config = dict(
    n_head=5,
    n_kv_head=5,
    activation='swiglu',
    norm='rmsnorm',
    parallel_block=False,
    init_mimetic=0.5,
    optimizer='laprop',
    beta1=0.95,
    lr_head=0.00648,
    final_lr_fraction=0.0,
    train_tokens=508800000,
)
MLP neurons of a small language model. Each row is named by its layer, matrix (gate and up: input weights) and neuron, and shows model dimensions 112-239. Each number is 128 + 24 x the weight over its row's rms, rounded and kept within 0 to 255. Numbers have three digits each. A neuron's up and down rows have the sign that makes its largest values positive.
After each neuron's rows, "fires on" lists the tokens most often at its 100 highest values on Wikipedia text that the model never trained on.

L6.gate278:149093163128122155187141161137133123118085143124140093141118110115146115127137130087111142144136132147142132135146149126187077126077123141119127085137108125116136121089109126138146146101129075135167126149100086104169078097168127129117109088167142125161138139089185118170139109097129141110120111110112146148119117113157122127146171150101123173132116154129126120126155114100156127136142
L6.up278:117109122130108126141119142119141073087110117094122117142126099149154103135153139097149146113144129152180124145130117118172120125109117110127108128146119140133115099085101088128149133070081107135130153172133110097159119116158121108124109121149112091154096082092147131104127093101110149116131126111119117132172107075150142122153147164101122133154086163106108143141139097126178099087127
fires on: " |"

L12.gate469:117095174112094144127158154105104133154108098111178131094105112141131116152153161115092136120104127141109128169109165121137133105076184098117151118174111110136156125135107108126126101121133144126136128090101197151099095120136143137143097131137123144173091107120146101087076134137134133128114119126153114150106090109192146126122148142140116153130165168150116087128134099106143125118119
L12.up469:151163140072147151145134132144112121119165156148109134099138145133161079139143167144109107150114126173125133137126096111151141154096137121133130138122145168116103122167122136083147169129129149093159118138104116149160062139135158138113121158087185142114108174168103118083126121107139102127114155107137139156121083098138135164145150102139142106127094134117116109129112115108130120171110
fires on: " a", " became", " as", " to", " appointed"

L5.gate257:099084137125149157124138113164146165115101130106129103123092158117137126098145110113133094124080144145144120118148184123129131127132131124150117132129086094142134114119162178140151120136172109140120118146112141116102143108116138119114108145077120154146080140108118114160140162131136146090139114102136099119115109123158114152066126162115151098122118142126173116100139033126120115152130
L5.up257:137154116120124115117139083102126132136110116130094169118122132133114091130126146162131131155114144137126117154129165132150090115146100151133051158086049134135114144151159146112158160148141153126156103114122096093121162106088119133116124113125143108136082149105160147120156153117096153155115120111098085095155113157184105145088083144115121121115091119126186132105140072159111157128120
fires on: "y", "et", "s", "ied", "ing", "od"

L7.gate623:142130134121136087140138167126154129122103111117130072125117092125133102137130112115123131136125144131144135115065094123144085132130125103106133118138129142117125132119128110123085115136129085146165113148124107133109066107141098110169166127130153087137187134140148126107133121161128102134140096124113149175146104100154138138145174127103110157130131107109133087151145139128115104125143
L7.up623:162172126160143102179150126116118130084116129068129083148158098118118115103151137124142121117133111126166205171081132114141075130153112105136130150134153136142124089162153109131125142089094094153159137159136140151115071113137116122140119106158108085167092095118148121085122105101122115139129113121145123131150118107093125116133145167118099146145111145130090112120115144106179121066139
fires on: " |", ";", " 17;", "ed"

L3.gate279:097122199089119110147123134119111129115132101138143163086123156132129186146117102120127118156092126140101172143115151164111159146177127107156164127148133121122112080158151105120136123127112106123135153156168126175117161167110171136131126151093115093112125149082153128137097110115097142117108141115159113160096144116141136096112129127093119155132112113111161126132153099136119139137105
L3.up279:101118134139090090129119106122138161090148092159134139111126140125116144142097138103136177118117122132118159142121177155124159113148107141121109145144130117127124115171142119096133132105131125093126090144184090123149152138102161115118157112101103168139136155109162132154092119104137167081127180147122114207136112156140132123111076118105146148120149117104155098132133113109124108149105
fires on: " Di", " Pop", " McC", " Copenh", " Cle", " Ver"

L9.gate399:127135187148132125131129124132119116140141083120124144093122135152141161161097140118098152180155167147148133182153115115126108126101132121151103142135099135068141088105101150117103121090093085154139112119144180147164091131132148120123099110080159172106069167090115127094147181099137147118110101114150146139142143127128138118116117135146125113148100128118145097098091141144116135116160
L9.up399:096124129108166120136182145124161103132141103107133128115149115156129108132104131109091143126124070108126116153149124153151139183142146137099137089152138157137104103133127137146102107149163165157098127125144075115105111125128101139147150117115128121101150133070107138090143128124097142112146087133138132152117113138109125129102113163149176165159104122165130114177094132127136116100122
fires on: " a", "p,", "ps", "m", "s", "av"

L7.gate98:143150143150133159139172140119153164091104165140174140126157133146150129070102128144120108130159126126162107086110128136096135122132153108126139110182167132148142093101088131113126111148155117133107104125125124179144174107112125114122115183154158097130113095157139123179135101121108130133116135122144149115146153161117126097149140152136201118112134129120111178114091108108099091109090
L7.up98:120182153125128073070125131140139155142138127138112125146115174127144131143154113130146138162140164172151155122129125145136089125113156157102119131154137156117176119103119140171156127136175070148112083149095150149128136080074128118129135137186160116153145106115103122128166146126081103152120119130163112117111107138118114127093142107136150120063158165108148121100090117116093146144143
fires on: " has", " had", " of"

L7.gate60:113139158126128070149104128108115141108179168126119147115091112129125141122161085106179137122143182126129124098160163095163117148077136119150130111143121143129120163164152133138149126101118173098117125133105123131100092125141153125144093140128084134181144095147122099136128115070154137132123150111128119148144115169142113144159102133130136111105133119118129105155121150130182152102116
L7.up60:155129115110102124133164135104098110095109110066158122123159165145096125135155104140150091128100158137149155149157106114154130179109136155135138103184104161151101120124098120138117145090091183105157153119105155127150099142135154106104088121140185121126110119118104116131104101148136149092075176101134126121159146143140185107129101161119086121145115128135168103139116143102117176117123
fires on: "in", " =", " |", " a", "ö", "re"

L8.gate219:085135128161111156150093167138082098145150150098123145098141086114150160133153123101125121127111110098113116118130142099145107125134120142135132124164140107147091092113108158114151081150127145146173100144149152073139128088118110133138132115133117120154100149131134144119133098108111140113133171129099101091108136090120155192070127145130131127154133159145168144087089135112123149181085
L8.up219:141148158159158130158087132097128164151179145157181066076156091171136138104135113100098128143136152154138139165139132125107143114106127101161144098178107111149107104152131098081127148121151152131148086122151095091159143178121120148132118137124107139144130109148102140145086105122133115100127162126162134124085143104153100139148155119071111117154139118151115098159145160115133094120105
fires on: " as", " with", " and", "it"

L12.gate101:109136131126124112145096167121093137185143116110148113100122091145050140146141111128152116154104112089151130126142116105130172106124124138140151115118135130143122128098090132177125146114102113151194141116133161139110090137176157146102098139135119150194129152121127104062121171123117116099115107152153148165118178156164143144152084127144110152113088152136107093103117128136117125147138
L12.up101:136131141099093137150132135105098079120131100105113120100115065131128130125098132149114113110146171116120128137131080125140134223085106078121122092134113152115130087122109137130121111105110156097112121084157123127154118145107074154154110128126126101136087147099141147123109135163152130096085126137088160164133112109121163129151082139114144123142131113125124144128130134091104109170094
fires on: " /", " a"

L8.gate300:114112156109107151166130138126123137110114077105139150094074102097136130117163108083133138166141144136193164150111156115147095132153140155119140146125151156116125097142110119086122111122112080168148173177128131103143083101148097134136165120110110115181097130132175123110154107116130118123130121130121155154108132113106100133152152121119112137118157146134124141139122123186131120116123
L8.up300:117131118109168135135124120102103102072129146093103157120112094102127135120105179129138136122139154157143136137156088073127129112138121100175135124140134168108107074158148081120124115085146143112150115122170131122117147159103185119178129167113155140128111147093145099156139135106149117131109109122103124130164118092128117108176157175162144123120123170096122127112144107090126105094070
fires on: " |"

L6.gate108:138093120110153155122171139133147158171118134120137105125080107157113101138159140141119122130095168124127145097107183122100100140123125106106173150098074128108152150132173139120131082176094157097107163129136134169103103138156149154165109127138175128118131133107145090116167112104114110142120135147118162141127149109133093133102136101152099125112165124144083115111141126106101129121135
L6.up108:141091111103163170117142140106133137157139125159151127158129124142094112134143088148117176155118119107158132123147119115069129163122145095129141112100131128138071129113118119152098128110115162123082150145087146115136089133158145099114157108128130128133169133149089116115140150145092133142116111112146125185122114119132139127105071131163113099150106131119069115141112113106149133107161
fires on: " that", ":", " Succeeded", "31"

L4.gate274:121139121153138111133124166150125118124116110088147138166115130145095114091141116139149140105109139125142132085110114108125078124123166125129136182166111106156085111137138135099080101109093110130128155174089153134114114097123125141135184106098124123088130078113183115157177150112122153139105130106126129145135132103149134112133139124146183155169119091107146144133150095126123105048112
L4.up274:161160149149147100106114123158141129141158139127129152175128152145113103124112158156148155102121115117090132119110104135127126132093127168136124148094118098188140096113120153126111125093147110154135143143113151125117138131113101088134184103139174141119137140121154152137114134113127131116098115109152128078163105156141127118092111107124124150125119135117128103151107086118133142054095
fires on: "en", "ten", " Wall", " Ball", "ner"

L2.gate78:132176142126124130125147163146110164136190126090151121129073142111135122087121131109109102143090132148154109141144139121124103120116183145101119148142093122113108113125116126130140115145108075082148103167124139126108160090123123144139141093112187176150132110072123110153120154129113116100125080114114119107127134139176123137118112138121160115068125147095180093166133100147105096106062
L2.up78:142172108129152103128144117118129138128126090140081125155117156114149135102098138114089082116121071153144137149174159113102114134125132131132111138165117123167116112124144098117112143128113106117163143087174113109151210079129094155159128130119152113179115137101135128130106132113133110127133086142145085131139075125146154141114105148109140119107104112113154102146144151122106132119109
fires on: "es", "z", "et", "y", "ied", "ous"

L12.gate533:125134149142116147115117139116167128149104154148089133121079170124147166135142139096117122139087109140135125153138128113145116101120144128143148086114144153094109159137174166145149138130141145112140113144152111174140142089146170176151117130112112164178160142143174088118092163128154108130112131127118076208103105133131110111143087118095143108142147112123123084084152178128154099114060
L12.up533:120163157088116162102115091112107173087122145136106095124142146135166160159185133138125132079157120093146177120090132144087148131144120149107152140067145093127107071153161100127142095144105119132166131145132138091122153128135103132121127174148167119159110145133189141132179093169138133157141124143130133080104136150114172096152121172124102114152134105112144083110078160118135082093088
fires on: "i", "al", "li", "y", "uc", "il"

L11.gate314:096103124166142150158153171065174145132140120138152138113146069102114096114101156150063156134146133173132105109108133109106140127136137106138134108127122136134110108144105134136118110160164094126129125147127076134156132132111104132125150104124111116149128087082133146150146106122084136144051118128116146144098134140132154093132143156143152088103133171110110120123110163083133097078114
L11.up314:095115096172127125090105112110175145117114079144180121136146118135112122079125111136198109135124155122122166095140133100135118107186122121100138104135134105131138116157092125138139117140146132081124123137129105130115118160157119145142153117160132171144135139166129126135096099102101095150102107125121147115142111129150105050117161107065119131118085153123156111122106122144083145139200
fires on: " of", "ast", " other"

L4.gate350:082164131120118135117092163163131135133097152100136156170087153121111093085118115138132132136099115127137112123162140060087123131097113148136122145100121099140136125144105151146139102132178153103155080134117134118122160078120090123090177133143184147148117158162134152103124127154103100120138148124138100093107156138100128083109084099110103141127084153130137162100075099150159093135124
L4.up350:110145167127153142112151143197162200173152142079142089118133142130151141113084129164120162117122119127123129162122127132126122123146129132139141182129090119148125099115097132065159129125150120126138090115129097131105124188116132153133113167152135113114093146116122134184147137154140102133132120070140122111078156122174096161122125102105136125113126097138171136121111099128090081167104
fires on: " as", " and", " since", "After", " January"

L6.gate481:111121186085090106142144149119105129126127101117118191099112116129139146120109129099131103100111123156128185165129168126162133098135144116158151118172138146109074108132129117128120115130172137118176131145106140132147127127101169127152112098129092101115120130108152112141148088104154115099140113135106139162125116130104131136154141165111185144098149143126141155139126070175115119102143
L6.up481:135102113105129173152137133144128081125153115115144142154092146149141090102125156104155130123145116137128125177073112089147138134147129127149116180143184115147122121125112129080085119103116112094161162139139107128138109167112121120163124137157128147138127098111120128119154122129131100100123165101137166129166100123114132125134148140132140115073164155122088106137140111144124098115104
fires on: "|", " |", " ="

L3.gate324:070141154116158111165090144154105135117151087130141163098103117128141175141130130105107107141098125121104149149085127112121153135138148126115169154154121136098132137118147110115144097122127167126133151131166113130142118173096123157174157115099111121111121113139136091142096131115098111107127158143125128136078150114134130119139126170112153127120140145167082163095121157148117088122097
L3.up324:142136109099109103137145121107134129115119131114120139118123144154130137110115113114136115141133119130141178105113158133099112156105142140162128131103144157134155132178177143127124141146110135146137118132134165095144120103146128109129151102143128084129182109121190107131097141167157131112108166141128098167119067150110153068110151160142157118200173134151108136121120154127116081120136
fires on: "\n", " Di", " Global", " Copenh", " di"

L19.gate247:175103127087151080123149111128131151144148130103139166177117120155136082139120113102103125077115110104142141114116131098113132098128141141156152121114104168115123128157104152098119163118101076150139132165106117141117144131086133110128148067149151080123164125142185130133148124114144147146130133129113156134114112146135097109168114127127168107084136148142123058158149064125132124115102
L19.up247:100106091112119101112132142127135078106101164103110124122132124143115142147159136179141137135172161159144141098097164134163134103137135134110113175110142127148084112177155134162099149106075134079134119102159140119149094077131154107118122145155107099136123108130164138111124125109126112153103123114115097196116115164166145176167168181142118108141096125117115091147107113133122111093116
fires on: "===", "==", " |", "====", "|"

L4.gate127:137153156113173119122157153122137107134095141121181116147069115130148121104111115095147117121093151131151112173088130097119082119131164127139174131123127141161133105129128116078111134105118062150148135150165123140139100066139148117152129121092117084129155174149130110149153094120092121119151112114120173140117163130131126114117166121091110139112153134109179090135133123143131149110162
L4.up127:134124124123150142115163134108135051101112145046110115110114122162128143134146163167153145098122134136150089142094124075161134120135128129185139179141156132141134103163146097095110135132096115094149153109139135130190139117103131127138121081172106125135133102112143132140155076095114136122140102141112182122120143125146134100149153136144121092135132124101101137152127144109073124128152
fires on: " |", " Ukrainian", "Men's"